config.yaml
n_layer: 25
d_model: 256
n_head: 4
n_kv_head: 4
head_dim: 64
d_mlp: 1024
vocab_size: 8192
activation: "squared_relu"
norm: "rmsnorm"
norm_place: "pre"
norm_eps: 1e-06
positions: "rope"
rope_base: 10000.0
rope_fraction: 1.0
qk_norm: true
attn_scale: 0.143
bias: "none"
tie_embeddings: false
parallel_block: false
extras: ["capped logits"]
init: "normal"
init_std_qkv: 0.04
init_std_o: 0.0496
init_std_up: 0.0572
init_std_down: 0.0572
init_mimetic: 0.5
optimizer: "adam_hyperball"
lr: 0.00845
lr_mult_qkv: 0.4
beta1: 0.9
lr_head: 0.00867
grad_clip: 1.0
warmup_steps: 328
schedule: "wsd"
decay_fraction: 1.0
decay_shape: "sqrt"
final_lr_fraction: 0.05
batch_tokens: 65536
seq_len: 512
doc_mask: true
train_tokens: 900600000
steps: 13743
dataset: "wikipedia_en"
MLP neurons of a small language model. Each row is named by its layer, matrix (up: input weights; down: output weights) and neuron, and shows model dimensions 16-207. Each number is 128 + 24 x the weight over its row's rms, rounded and kept within 0 to 255. Numbers have three digits each.
After each neuron's rows, "fires after" lists the tokens most often just before its 100 highest values on Wikipedia text that the model never trained on.

L8.up979:110105114185141147142125142129137107148142127129110079127118126141126123115167161122110110111137097157108112168145141147153136115159114121145129133150100142147137074128120134107129102155118174136084128142136132175130147127144178093145109120135165142120143103141123148085170097140102131125075156160110093111183154127135137044115157127102139161176144102124120142164105128146126138097148144120143084114105115150185147103119112133132109110167129116187136131139142105098125095122107136160128150090086142137106153116121103128097169113116153133138132113190104160118108113143157098106
L8.down979:139121139128140141131137155096143200099125139152128132153167139083097126162068106129130120156120124126162171114144148151099114137114161143121126115112124172158088119145094083110116114083152133168161123113110134100125156101120111190105130102144100168145132124126108107182097117118173148138147174077180149125120121131124109185117089118142087102076130145107112136113153138113112138157113073127164149146141155104123126139140129132127119144119126132126104134108110143139174164127106146093141107149120130101152119122162127136157121158137138123141084073113155101123165135137110157114
fires after: " a", "-", "A", "year", "mont"

L15.up612:114124114114116106151130172144135127119142142134116149121127099094133115101094171112128148142131126148115170105155131077159132106138145105100120111145140174111178109214163135135086125143142134155100158137137118099108140134099135139138146137122146163147100108118153156142159142134086128199145126115142109092132138128085109101193132165107138134134108113123172138124126090114126150122143117113129150131139150112092143132146116139132082150094153114152088116106176106123130137094117134156089123112097160117133131108167145108128131150074087120139111147140127101093155148131164142167
L15.down612:162112157114125171131121139105152076094135086168074135150142121113133123142078147068175120110115111122109128116074133095150147123074102111152113101161096092149123122130110086102169112133133116107133140145116071137113131124161137079120121128109130061102162154103150104097106144128140127090127146126139173118110130120137124131139088129150159134147143156172136083118087130153129141177118144133094092096105143141141171116127127080153135167171113124142099152152068137102127132114155116118111139105141134125083135105148134148154116145124087120143109115102108106144140106084105138133
fires after: " the", " of", " at", " for", " Ju"

L8.up339:109136116163136123149129134155140115160110147149149131088158108094144100110132124163130146096144090106162123167154144160105148163075121087112103138130156178161131099143124115138139087099133144113120133108116104134129141095127123111117153152168157112096150110169142144152139127145125153147168111121217108087145133090097107093092122110186115113178106131117120117107122155152146119139118074136115146142116130172143151123148131113132122135130140144101106104149124094145135137083125161116172132122154120115159123101145098171148103128142144153077137137103119114147136168119119130144
L8.down339:125151152108100139108127178112130152112164148126128131142108157154067159151107123143083152130120114119114139092136128079112153106145126122155133146132149104093115165131148151130124138122122093171125148120137158132105135135094140141168118130126177123121143129127140116128126105112118110138137114149132157136109134171146123142169125149113154142116097104106143141117081142127122199116191152091148164130100131138135176169112129133112134145144111130136141176120128165114134096150179099156132161098103146155099118119114161086096095097109134142173127127146157188133152138157165129114
fires after: "\n", "\n ", " |"

L21.up293:078135149147145168099122143161066113117115139080109144110106105128140078138090156144069102143154160129099150131169103099148157127091159167139131129124131126163122134127115126128087140152115138166097090137133091108122110109135102144125173122153136125086142099127162146118062150115127120157160154126123097097078159125114160140140164120111079120120104155134134153124161099109129112134096151146111108099117137155160134109141135157138128108178117112139128130127140144129135122151085107100130105085127148096123123063156165151140145148100122152070088127126153134097129091135107135096
L21.down293:143113104159165135177126134100115151152148147174164138122087139122126138137091168130132133087119090162097124164139150127137123105144133134129163118137126121161149124165173079120166113133124120156086118103113133107123133081109117122143110162146115102083176097135180107105149135164129164138132126138087101147131114144109146148135125107132090115099115099139123121123086085119137189105112134100134120098110087111104102092171104146123123108140123103131137149155163131158175161135112119133151095152114116144159116091123110132115108096102110122132140131090144093143086147151141151077
fires after: " (", " \"", "\n\n", "\n", "-"

L11.up491:096130133143137090103118163168130102139121093111153139132118131151106142059168109184117140121116128134123118156157129123135120142118156124142153132111143126134135092136142123141093135108122147109154095113155100145079142133134137130102122137097148123114116114122135184133131135139167110115146116144146137068130165161132122109168180120157149098160125113110124165122168154127142164086163143070134120126178129112085171113147135142107139130116115135118152094135137134144112081116119136122118128145173132124090116140102136168125132114162170104096151114094094134141095136152124146128
L11.down491:104099105168101144131096118149105181123121106156117118097167140107153131154079143092131135141099117095142148121122092119135151114161118130085070128160118157123129141134145137148113159140134155101128128131119128092148108126128142102146163134145132161150135120072104103125131150107088129153132141136103132151103090115132108140055103113121110165107140140113117079141092096157102156173150109122152154144111135139148117147120114145067120125140111119130064161132147145106100123121138099117134165118133084123138158118193142105138090160130120147152084087146151141153145143126131100146
fires after: " the", " and"

L8.up963:096110087157125156104103109089149141133105102112129136103164159108122112087178134137102158084154135156121111104123139171170080090123103126122150178132108125095181117143100128113130109160126137115085127118123073154103147141112157078119174135159121126112124145140155112102123144120092122134075171151099109144114144167119113101122164143111099144132111104142150153119107120120096118138143129111185128104147140145119128116073119106142138125142146108143109083105119104095095133098077122137121144111172136128127102108132146163116160128133136125114151143170126182093122144113139104117
L8.down963:142104125154110156123126102138157115133138100098122109120114125107150120177151118114123128129104156134132094134150194136153097096111130157111127151137149169140128111111155159097108136100118156103140104114119144105115124135123158130116115129133159122150116124122174144112148168115113139146101128112108150122153097097134086120093085123153085170093152107169076116127156140091121080180112113141128107144112124147120125110122130105133134146150136122107085138135118111098102157108113128115149110150121126147074117103125100138149096178129117073117120140117124129125139124133147145147
fires after: " a", " an", "a"

L6.up655:116109066156152117165113106117144116137112096107191165121125155083089127086112114196087104123168118081129114120141123147151126113109106145134113188117158104171131138151129128161121073162145163155162144079096114190098105142118107124128156147120172139149129109134137102150127169155111149131126152147141137124154154111148124124142138114129104135143147122160116129105174104115104143106147155113172122145138130143127106135131128136123155100149113110145119098130149130099108148124134131103115112152103164133089119114122169156111176171120124134117099137153153169126110119166149115084
L6.down655:105160132129122124112106147138146129124101112148065142174157126106112146158130115125112139138143125144140149112087138113101137105141143155144138111121140118122118112089117141114103104107104094113118106100134100177071140150124116068146146085158127147107122154160141136091175124161145141124159178127123122155132075148150125127127136098101146135113149115141083151151072126143126096127151136107090110167149072100167123089135095084129124130136138132151110143153127151128134114128167149172134085075084105115145172140153182106135135115127161093119132123079109121159137131151120181140
fires after: " the", " The", " a", " an"

L6.up482:093141107169136129130116148159101155154134156133088133087099095113161164112159105140111168109128135150114102072153134145158124174106113109133110114097125140159085100098128102125120149129184125154156143149153096124102135096118137128123123109114135106124140132127112147141118131133145109096151129163165131125132169103146120127130127088149159097117142136098132134120117180168156080115120142085170130160123148189139128115100124105148118123132167137134128112098132131109108099106136119128142151141171117133118117125150115114139129115107155147095123100127129101144119156093148087144
L6.down482:152122136123123105096114092138118077148148111133115122153101125160143138088101172104149094129158087074105130152117124115114087081111128138130114113158131089150153116152102131140104138113091148126114135132120143164136131113181130143160105155140144174116122116109149122114153140156109155138112116108100107142120098138098155149133114151125138109112100095129106090125150106149100148127136089170084158145172120051119111122131134142074110108113084120084105139163132105164127183120143151088101130154080158131150111087102108108118097139154127096160113127149144141084135109142141163119
fires after: "."

L6.up576:144058130154172108119093116102143134112099103150130116140112079098153156116147108150101159122112110166101125128124139099118131132126123091109138126146124137140155120128118132166137147149152135137133133114135149138141103075071141121140115091103127184109118160145151110137125116174136152104096162126125137063129155075127119098125184124100153113155109110117101121122114188149126132145110154136128130170112116077076107106111102153165090140131192101133165130067150154120103147122128123130130107113122127122095112144166155116160098150120120145107095110098099155145142117160082125138
L6.down576:109165125123113117120099138121076155151125113134078149111127109136131109126138129096133132105185137059100103094108170094117095109121137139137143093136155114147126121121134147095137111122103142145114165112084160145133114160145127142127165149129099128143130095135123166110171161148128132074144127127097121156169098100160103137133123117124093154138136163147121129133128069087142116119117125128145108121139141156157066168141102092110166097136136086150113145133105148124137100163141159127150149147116131096124154116111159124098102114137109154144160116109115096139149142112118172128
fires after: "\n", "-"

L4.up983:100126081141131139177127120146098050145132107141138093136126146146143084077139149168153109128182111119128163147170130165156128160182099129159097156105120163145132135114136116180158093110151145142127120141111081159119114137124108110073176142149143178177141135098123136162141141099142125134109170119107121079147152102142104082125161125122107109126157135151153153128152133141142121142150137096137116104167165103108104110087143160112119105114133102120078105130112127122121136134123173085140056144110121115107126124117127147119117147128097133119152148166098142093104119164138130118
L4.down983:120133112120102106144119128153085140128114137178120151131091109128104136127092088144125136107125122149106107132106163144171113130098111155156130077190113096154139144119134136091095169182085128101081132179116159143121133139132128122156150134106136096118126139113177146108085137112141122153122087164105119127140103160108170136123111119114098140166135140073150068146097114105123083105102142173144159150127127130115110091138103129133160129152109155137146153143093109119144111122099120156127108103079091121148137112100165071130164111107139113151098134105149137157127114111146107161
fires after: " the", "'", " a", " same", " next"

L15.up72:100101083099120168148147140153113114101139136166112117122160117119110112102111120159137133102152181090130140119117110106135106149145145134144109066126149106150167052132126138102129134135099102142138127172097088095145139093112131124142144119094151157103122124132131162133114101168158125157108092114141108140106132157152122139169087079147131096136100120109081123100127099108125156090114076179115117122105097170143142116156100159138159138129156156132110130138120126102123119104129112160181115137155143159130106131115094187109118160149112131096078128082103144090149133164106090145
L15.down72:185116131104156092130109104106127140137151141141175113132101128127100136145095159188112142206112087137164121116163139127128147088132101111118123172118118169158115141161150122133115094110134155152146106083158132115103121131128101134152121147111143108128139100170115076127073144110133169096071124107076152117147167100112120156125125154100145123128103109124124158137109170137130124155098153114150133102118114144068119122139121114123150089095140101138152094114128100122109137119118133150136115148184102154100113110144118076139166112102103139158132141105156146149140136104152105126
fires after: "\n", "\n\n", ",", "\n "

L8.up497:129121142113152117110112147119124111168158131160139121121104088127121110068150117158122100083144129102136122124126164184128161111121118130179121136101155115159123149137127103132062081131157145094135144126100107142128123105107133124144161112132143087161150116134118101112175137159131135129110157149169139151124148137126122124154140142137135126141128131177134167176130151087130148120176128165149121204141124102132146157085135098130109133127134120137062110130113125112118122121080156139101117129130102128159111103123129119124108131180088132093138076130145167080133108148141121142
L8.down497:091140153122094160128091133126124116099145133099135169111115154138144162095103116085137120139114134124105089177130121150121099153137130100107142113169170138144148108149142142119125122117088129117133149151066184120165113080128163161114099133117114142124106110109165123136119098117132154160142105111151119108147096132122144133113124108151120147155101109109158100113109154130108146147135138108156130129097103140172106133174104093137109140066105120126161142134081123178165131155155125119134140105090170101122149169117170145146160148115147130120117151091155098122115126181128147094
fires after: " was", " a", " be", " is", " the"

L8.up275:113104097094132131130113126120133129098137156152130117144080143165125131129130134146119166137116157124095156134113091154123119143104107157140135102085148154149207124099162110092155079142116032117150141152122151125097098072160175142077134116115121147100135126165127118144155113116104153122142106110113145119130127126141139115119123110169143116136099147100127159134132114127109090132128122124144113137134130131138124115133147143113114152062131163096078065120130145075170110153142121123116119152118138118157122129115141150140148124155123109095123131083113116073108111122114108132
L8.down275:142105132142155090086140164077134125120107110120136147126162155135141088139132102092142109113104084100121085114103134112119111136118123141127134108160148118129138179152095160150112127141140142136112182134135163118128090147168129087118120146153129119110119098115147129135125126146111081074087163132101162118123116123157138137100121142118135151172120125137156079151114147095130108114148151144133151156134129121112121144093143071117111115133121148156149103141127173099138160121127097154124124120136130076146140111122128137155092124145128131116150122128188109175139132212157122100
fires after: "  ", "-", "%", " |"

L8.up833:102115103146165131137130141141129086152127164177087103118117109122128141112186138104133124133182103117142146163121096113129115093093094111118112160110113118127113109076104128131116109147159104122115101098089090137102122138118125078084165097153114127166120145129140148095165138108119088129131154113122109100145145084142096148101136157103109065135109121093128171147136170116139113110117092079162095138143145143155062088106109155131117116113144083134088110129137105140148103143125150142138124118191132158122091131105157144148096143158109150098129122151123103114102149123125131111
L8.down833:132140117124091161144119129130114159124140092118157146159132111104135111130126115116159096157137182092091110120135142090103164140095162124119156161125148127109114107118136168091110144112147140175149119084126113092153152145177155153169117138101127089122126110143127106161134102165127094149125115134108103143125108078078139124137134121155128186125143117149134125138139124115109130149101109154121137113108124150135167150131092089145143140149115112125155206134100183133137124086162122145147104133113158140152156138103135156168120142159139099137122104140128128135120119139099147100
fires after: " the", " of", " by", " a", " The", " at"

L8.up386:136118122124134158112118207114137079139129096115100129106085144139143139114158132154110126086161098141106098170088102159123120148093089136158141164141108137106176149118113131115149125147154136142077137118105139177117109125115168139115123161140149151142114137142127144114142121134150142115124145177101099091135137135144102073135136124128127124147137148147122153175138133127132113146160133114127125094150082085104075104063141122142162137108116137144119115129147082107129112133115155104103187096125137103089126135106139118126140139116187123127148143126126136096103138106156132078
L8.down386:109146144146112090127106075139152135112132133080137121123166099097132146136100142124097116114135133155124166100103140155166083113135140165122074099109148139134076134093137139121101114144126119114161109160128112106137149096145135147126167101155098123135158146112153106160118153121107119156120148057127150142093139122094114141089136156110107103120129108105144134128110113099132159118129111140137134150127172154170195126122136118127125138166147115104101155129166191132120156126105116178144120149103126155163143121130127123167088125148068137125107124159141136153178119126095151187
fires after: " the", " a", " Fe"

L6.up376:091125109117113130182139152149118104165122145118133118087116096108098084083129110159159124111183112151155143137148128180150124144127116103126104129143132126123135097137130114118164116130149085141136187122110070149116126111142155121142160182148165133128078101128153140107102124134111156158152157109164098119168159124114081117121106095149164151127097148109154122077143128133144127102169133137176132142128100145117147105130125096118137152140110137166103108131147122097154096119094178122124101078137137110130141119144117106132119146111153160104151128147109187135109143118129080121
L6.down376:165132153089089138144136109096156129101120138135144135125124145131137131145160149150129096132164128133121160123140128134122145073150103083131168112110111126096020125118133143139148114092106124152143090082104116111127173111105134139135120120139132152118128136154116093151160093132171153142116101117109134142093142111092166145138182107149123137124112116104124122088106146105122165094122153132143140148119109136149234125146111129168130154122125129118151144131069168123143129158081172123145159128123140141090146118106113132057100093098135141112133169131104141130131109110130117131
fires after: "\n", " 2015", " 2004", " 2006"

L8.up442:069138115106160153093113108129132163140129152113100143112138143155139152137148116089087127154107125130114119156083115179102143158107136114081126115098151170150147104145114113080113081105151121115092127146098148118129145111125151133152149129128095114090133108113118126106130144114130119135130149134089128141092127129126099085125133162123104126105171130103088127118087125085111159149116140118145128120171106147166143097137123046136101157081128149152129109136152138110134155087120111187170136131184129122156122126152152167148141131158157101105148108157101121070136111146140101122
L8.down442:127135153131129137137149145121149092170147163111122138126164153102106164092155135170151107120112131122161128104114145090109118110171093107113125109132110115114137144119141138174126130144076164087116157130160127129142192120167132110148125133118112139149110129117133112121098137090103164125170153130135131129114131174115123117115117095110132136147113169148148146135136118132141183077200137105123088100107108096100151122100136139106148134197117115110133116141117173099119121157141129105123098149120132136126132109123134139151135164139148123128134120092105115106167135159171102089
fires after: ",", ")", " in", " is", " ="

L8.up739:119124130141139148113083120121134109101169165116149127133126159127126160096093149137145165099101118154113139119128129147143123134109076135122112156114118176103141119145123148114156105119150100153102098108134095154086117162185142132093170156148139160140065118137164141144168122135106147116132189173125124088109077103172153119117107165111128148099165120165141145154148126092162171093177146095173135106149109150118145101139122121133144134127128122145118144118169121076114128142134148150112152146137105117098108107137116156108115161121187151096139106144099147086133151126149084122
L8.down739:151130116142122113163155140105123145139125093088143121146155117120144105134136115148103177131157150112148131126085114099156066136141150123148156082099135118184111112151125109146118113124103123128082156179138120121138094108110146137179111100134150112146139130123112120129068146136157143121127090097162158122172149138101129152093168107143122096117117127129071133122150142154084133130107105135122101125159135117119154142136092097129156167130142164132144109128082123173153161151061087124173115098115092185159138130122140110138126088148101128142112158148142126163198147106099124131
fires after: " the", " The", "The", " Gu", " a"

L11.up630:110065152124123145144117101076094134176113083178106105089140137125108164116143125137127126146132141162130169129115088106122134158134132132110110120127111106110128110112089098108076120134160138150122116133144111147126107124161133101094124134086150139081130101116139119090112127110163156169152114145149091152130119107129090098098105110110142149135099098189124117102100113112083140082146162134175112138137112094136129155126120137139115136096185079165108117154121118137128153093126143140115139107135143103069147109097157148102126136173100130103144142078128103132105144124120117141
L11.down630:126135087143104133168158134137132128128112119133119158135157128132138088095116147137193133119133103112135134167133141100091170126111126127119125124154109145123149137087101112133139128108078117115064112123121145133122116157117098120150168082132160093078081183107141152126143111138145104164115141116135150139149136153129134141184129140125108095119134111154137121136115159102133157145125137105076169112156133092115170117146126136150152121126154129136128069146139118136160138106137103121109141156120129094144145117158102130124101135121168100117117152075142121122105148135158125113
fires after: "'", "sl", " Azerbaijan", "s", "nia", "Can"

L8.up575:129090110136124103154134094080152123118122106095153105131135147125136100124131096167114153161144145131144124166123088117153153124124129121120135151126141154086118139149130141128115088157121127128118094145097123118117136126150135143125157109089119136129146117186123156073112134190142143125136132147126159111133123174127157133120105109149122092118134162092136164159110103164101134138105143175150101125168122166095132151102092101164128145106146119067128078086130113132139163079099121163122123155104142156140096102161142110149109133146156132097131082150151120122103086115138124135
L8.down575:126104131110111094122141112115169128157147170125104144125114151143120104126126090158108176169149100145126128103159129126135081127130129098099144139107126146138149155120128130131123127119105110141182158171117119120121117110129166108080121163106130138104169095138106143165156123133159122140112130123155176118137149106135099140129161120137112118150144131068129105159133172112124172119139131127105124170161143169089159152163127168131100129135159117081098170138090160142107097091120110099128119168138127157117178106111162157092125096130105147093142118148098124137133116116143071094
fires after: "'", "ax", "  ", ")", "ğ"

L8.up716:116057124130114100146089122122136117136128133117147124107144126106077103129124144123128126118155131102114160127125127128139090154149099065095128176145116128128095134095109106094131118178131116197124138123103076170151114140132118062128102105139155108112123110147124120093064130125110149164162160127121093113142135132103119116112113157097086133137086120123127129116137125130097131096091146132161119151122145097132125121134116093140085153127120128135133145090119117141137162155121088110121137100105101138092113036153095132136129121131131148119153101116116115131129113136112076134
L8.down716:140123160131124149140165148120144131112111172109109129165163118176132140145112103136118125116112119175135092152092127123132184119117136083117152125125152124110122135151110143097113121111122133137114122166145124146096141073125102101153150117128118131075132106115149108132128135118137148102049104108076142133166119160103087146130145090149149160134106114083107144143160138112096168142157143156144175136158147157139192101105118128173145087110122114138159110153135116086131150176140131179129111125126117121098126146146133120140144129144145146129111177175113146098137131123111165150
fires after: "'", " World"

L15.up425:144068088124096141140112131104142117087142108118136124136115154169112111040108153112114146124137098127072129139148108134160111102159113100152114115146112101154127106169157139134127130161110119092105163094142126130112149140127100122157144125115146127156093096119108157111132132134104129121127101154140117096119140107133102071161140106135120134145114087145144087135145121109098150145162096118091135119153127073121148131089128091187091108122140104104101113108094132088135122103101162119119114095101153149131104148156159110120089166086109157089112156153137103084150122114131111131
L15.down425:153125107126125126114142133161139126174120128140092137120167131144123112134147139144063090150116145107134124123153152132118162139131148082125149157103121097119161138129140114100122089120114160115143146116086086120098148138148122144133172179112099108187114156136146128158123132112144131164119098163126088152083114101108126104134123144157128132105150164137148135116104123116148141146097146132080085106111117149102157133074142117149161161137129135112120141082118060117150157100106114127095119162088120120119121124119183158120119150104100157108108146115159102128137086139140120105
fires after: " at", " At", " by", " the", " near"

L8.up154:096110111154132174133128129121136120138127118109150165122131123144159176096147144156144121110139082121130105096127139141148145132119116140157115150124139163183117100145122102157114117141130106161156115103119112156111089098102112149127144137129105169100158133127092109160140131131122088103114152173147124099168141124150131107102128125145104126101112146124115135165134163166139061136137119084143140160152148173149116153066170125120090116131164099082135128126135118124144108096132128139132136122133095133130132111125148144122143151139149153099106142094125122142140137136121140133
L8.down154:128180126133120094145124149168138168153166130154157127135130136119103108124097141126102112153112144121128149124126097121104123135127118111109121176127129099092113140096110158118141158087121139121077128139129160103148141182168136102139107111152150109110095165111173145094134142123152145139129141089106135164093102116147128112142068161125141140142152108129142134078117094090110185137147110132119108090118123105137124108172095124139148134126087117161108117132103167142125153174169138103131126113133144114114105144157122099145109082122095088168136077157133121125124113123121098090
fires after: " |", "|", ",", " –", ":"

L8.up302:120137112151130098097099088187147113138129143166135116112144133147138125142100125112155103169133128116090119126153143167124105122110141139136096139124096168222104115118145115160113091135144093103128127149135128076095112106160135108106105131111157166127096105159158144123123114127130164144160101106108140108118122108124143101110072128137140125118137122124118118115096123138136093142104141129118091138154118161123143109113130066129125112114147172134104116117129148122110128112113122173133151137127134138166105107148092170110125123147139170098120105183107139112132125139146111161
L8.down302:161126147154130084122122133103125169110093119093175138156128139123130151142139105158142129100132107165187162119174119119145135169137128113143129160116126157088125116139137133165154128096149166157140146101156124109143110137101153115137132154122116161119130099131148133103096135126174102130121132075105162130155135160109099113148156122111143129125125133097108150127127189136167149111116127149149126108097107103117174119143116136106152094172077129150140127133153107128143113107131093123096114106175164113108132131097087132141118119110139144118096124098156132116135070139087169098
fires after: "\n\n", ".", "\n", "-"

L8.up417:123119112173160153133105092087134140144106134133117170073184144105151117044114125141102104141159121122154143134168133117135106126129149151112082116102112132158117115146144117139129148149098142096127123160110113139180130106147128141123114128127149126066133090117161134139134148125185116173114137120174104184135163120108114107127149113098112123100129127140069103107123132177142158153105109117120154127149099124076146126139135119120113146121126108090109130090163137151136144123112158106148139150115123119157130127140125135166121142125122163114120097154080072148154155112112171099
L8.down417:105137151096087158127134145166115156108165135108105154152154103123137148165134134115156158103095151119110103181104171148137139129124127099122145169145164123155115164104138111089122061134114145124164150138137128110105119151114130096110157149144135162167163167120131086133113110144085132149148126146060128091126096126141137132138117131122113086158156113147147165165167106101122140109125129126152089127108177133139107134120098124136110121135128130172149117137130132086117107149101123202128171102148123124061154122147151103069119138144132094134129138101141179111118112165134091146
fires after: " to", ",", " remov"

L8.up772:127078110195123193112136133109149114125121078118103200096146153108126124141156152080146145146137124122132130132108069088150115129134121116141071125109141119107147120134131143104144092183123117119127147131136117142128135101149150150135114121148152101107117084135145120120156140125116155192084128144132118183144109192108110105102123119097085105120130090166105102076157098146108150122159185113124128137171111109103133146115131097101152144118103112107101147115142127111158157155085134100107149100116148129131117151104128141122136133105105116098129138105107091134141145127138140155
L8.down772:110165134068174067142097085125098187100116134122110116141160136127126099090111102170158131147104111113123085160143147119135145148163129113113191146115128121159117108100142126175141134090116134126109096123129096091151137176116145146123139128151095202148150150112127135190122138088130130092147112099073158118126109081095146144121142105156142137151151145158146137143137129123121115173068113122156119159092108112163135140118097136126115106155155132155134116102107082135128104103124141119120135153120091116102136101159138094136131113118132140132149135121133154119091141107144119127
fires after: " in", " to", " on", "–", " at", " In"

L11.up162:067119139194104167174115139081123135170116125120193109145170179118143104147150095137144165135139126088082173143098077099143147099129145134123128111090127118155191125119155135143133133116108139125115189121114159142111083103119130102125115137083145104133142079127089111163129137117108107125127136132164116131155120129111116124118098163096123139152126120142119112110178113128095086099149120171150131115120098081131093153112100131112106150098172073108136110132149131126121124173105142171158104116097127109127115112112164144112094149089103130144129155167144122126151086163154102119
L11.down162:147126126073144126128096108131152091145135138128114127142150067124167153134152141095116101146138149130144119085180122157056128156147126110137102205147124147133108141124086098121151108122176145134129126154095108127116160116157087177166087100160137153096124154129119134108140121128136100161103124148126135166121108160089110125122117109129095156113158126161140131115133130177151140147148135140140120143111111158093089090160154136107121076150122142130151180136150134163136090162101103106128137108144180100130121130108091133140152122137102140135114175118083144156118159111149134142
fires after: " (", "go", "1", " Van", " enter"

L8.up855:153114131136119125098121125147151122122111163095125134139110101130114139170159114101102139126146117140123125055110143098140110139127107132098147141101164153147129111110107108103134149127101110127153159083112146093090153081124137129113120135130131154099087126150090128145174124172160134158132116166154153134112145133135105161134094134162148112112137160109069128110145118172171120127107168085154154145134114126160118146105137126146069127085155126149173095101153167110113112140128122111117129116112095123139096113146151151154122094126127151124123166137119158111146106103120093099
L8.down855:115114147151143075147100130112152105136124129143132143110134111113129106107130117160105133101154115132106113117091146167130165110133094104155109080119120101128170082118150123115134087114093167113102101147149100132129110135140108112138151147137133105172134126117136146101135162100168147113128193157099144084143127100145126147070156120088100146170113085134131117150167138101095152092194103162130139137116117153126150129122149127081122119165125129119108113077152165178115159128111148125163125113125145129153104141149187134118121133140151122089137091124146089170101119141117156130
fires after: ".", "-", ")"

L15.up199:109137132175156154143127158120139109108090077122115174151148148062075145136139139150126142150115110133101169104084120110146104128118128149157146143137155088103117132126125113132117075144128159137109167133077117173129084139117142112118179136179122152108149114143118115127141120120134154176131126114108125137151128128124127119137120142097089107152161136164109117147133175203101099117167100125190124151161147177156104129103123150119141130111158114159159113139145142099119125103121111111108143115091129153117155147127167118074095120159124156125136115136139099152113093135121144115
L15.down199:115162128070123127132114136113121154150131127146128078138114120154144103120110131122058145128119127122141097151151154146108156099113147122121116127163101142132151126143139107140076168113111081112160130153148144089142124075151130146165107094101094112143142125122158175137111160132169131087147099117130152087111130135099160101141174123125165170128109146138137148110173127123165179121086159186067121103091115144139113159145101122140081123120127129094124157130136115160120120128116099128164116164191109130114102143137139144174135101119146091111112153135136125137113126134144102128
fires after: " the", " in", " In", "In"

L6.up818:124147133146115139150121124080162113104162107124104095096118161154158094114106097183078111138122118158118111186107133118126150177130126101132143125094134164123096136111185117157106085156128109153097110135116126149120132114156119126120109079111110138112157129145116122139149135136146138152110155103176151134154078196116150122103124132142119099112120111152112151147101158164073153140126120137140130123104108116124119130121093113122093167126143148096083098119119153110085145063117170137171113118161149127105149107124131140106132142133134085112150105121129107121105097173120146137
L6.down818:124081123125105079163160124140119110123138135097118149144111121090102107113139103159135150159139124102147132104137120155140094077114120137073149111095135124118147144176144133127140121103112086122171163156148151110146141111138162145104128192112128146133124136148101114123152137100108143163133123132172137142149161106130137087127130131154133131116132134066139111112122127096122128096118102149128112124154095136057159147153140148118144109128110130114119152134120115149163108139146117159101109122126113157105115099139108152138151098155143135111122083161141142129132102069149053094
fires after: "'", "ax", "ğ", "la"

L6.up46:125131096132111151147121108155135125148119109117137151154173121131108126149116139116137155149120116129133183122129140132170092116153126128123082138120111112140118091086146121094089103175118133135092153125081121138088137129130169117144126150188076111147101066153129132131081156106123146153134135099133112147138159118135110136130156168116102129121161153122107104110142142187111097136149108152130103161111128150099127086111132146101148148149078122122145085151127151151126125180084113130142128110122095160118143095140159137112111169102108137090100147115126154117131121133104129125
L6.down46:135156077116102125139136144137110119109147119123121134123130112145169108182120093141076138135109121150103128127100101104113143113117132147137152138135117145168109138126104116119141167089142067149106120138148154099137088111144086135091126117090141184141121173132097112140123156083112110104131135158114083121138110117138143128124091103118174163155092090134122107140157125108129121176113158129164151126217168094105095158150114085153119090097152150152116183115109132146136123122160113163121143145121164138102115128165108121116132090149106121119121084099113126141109175125129138122
fires after: " in", " known", " January", " In"

L4.up779:096098072126100119133114137143160105144109134151112072155140151107124105097100125122133161142152082110128136137172136156132090139119108087111075114100135118129150122138095109190094128124110070140120118156127114124150134115143159127112111122112154152102130116102134137088096130141181134134124149103160145077100150101113164098155119141122135132093105112105133134129137122128146142121108102145156114162100119142148129145146149102113131120138131120156122120161150120125123105154107142109137073114155145130130143107175134146211097087137102152031137133139138137097161131117118113104
L4.down779:152179142116123091125116093116164153118169150113113104104125120135148155096164132163120103084124136193189158148112137146123123170155126136097167145155124168100097147139133085124192106097128181139137075119098118149109141123128124103133127097121129133133182140161151137148142114119096135130137127131115111140147123133153125140106138130131113129143153120123146124102154138166132109117114131118112170164102140133107141150125137140128131130039145131114119112132114130131133155093167179143110142146091128124112108101092108119052137133118130172164087141137099122143131133138128072177
fires after: "\n", "\n\n", " (", " Pres"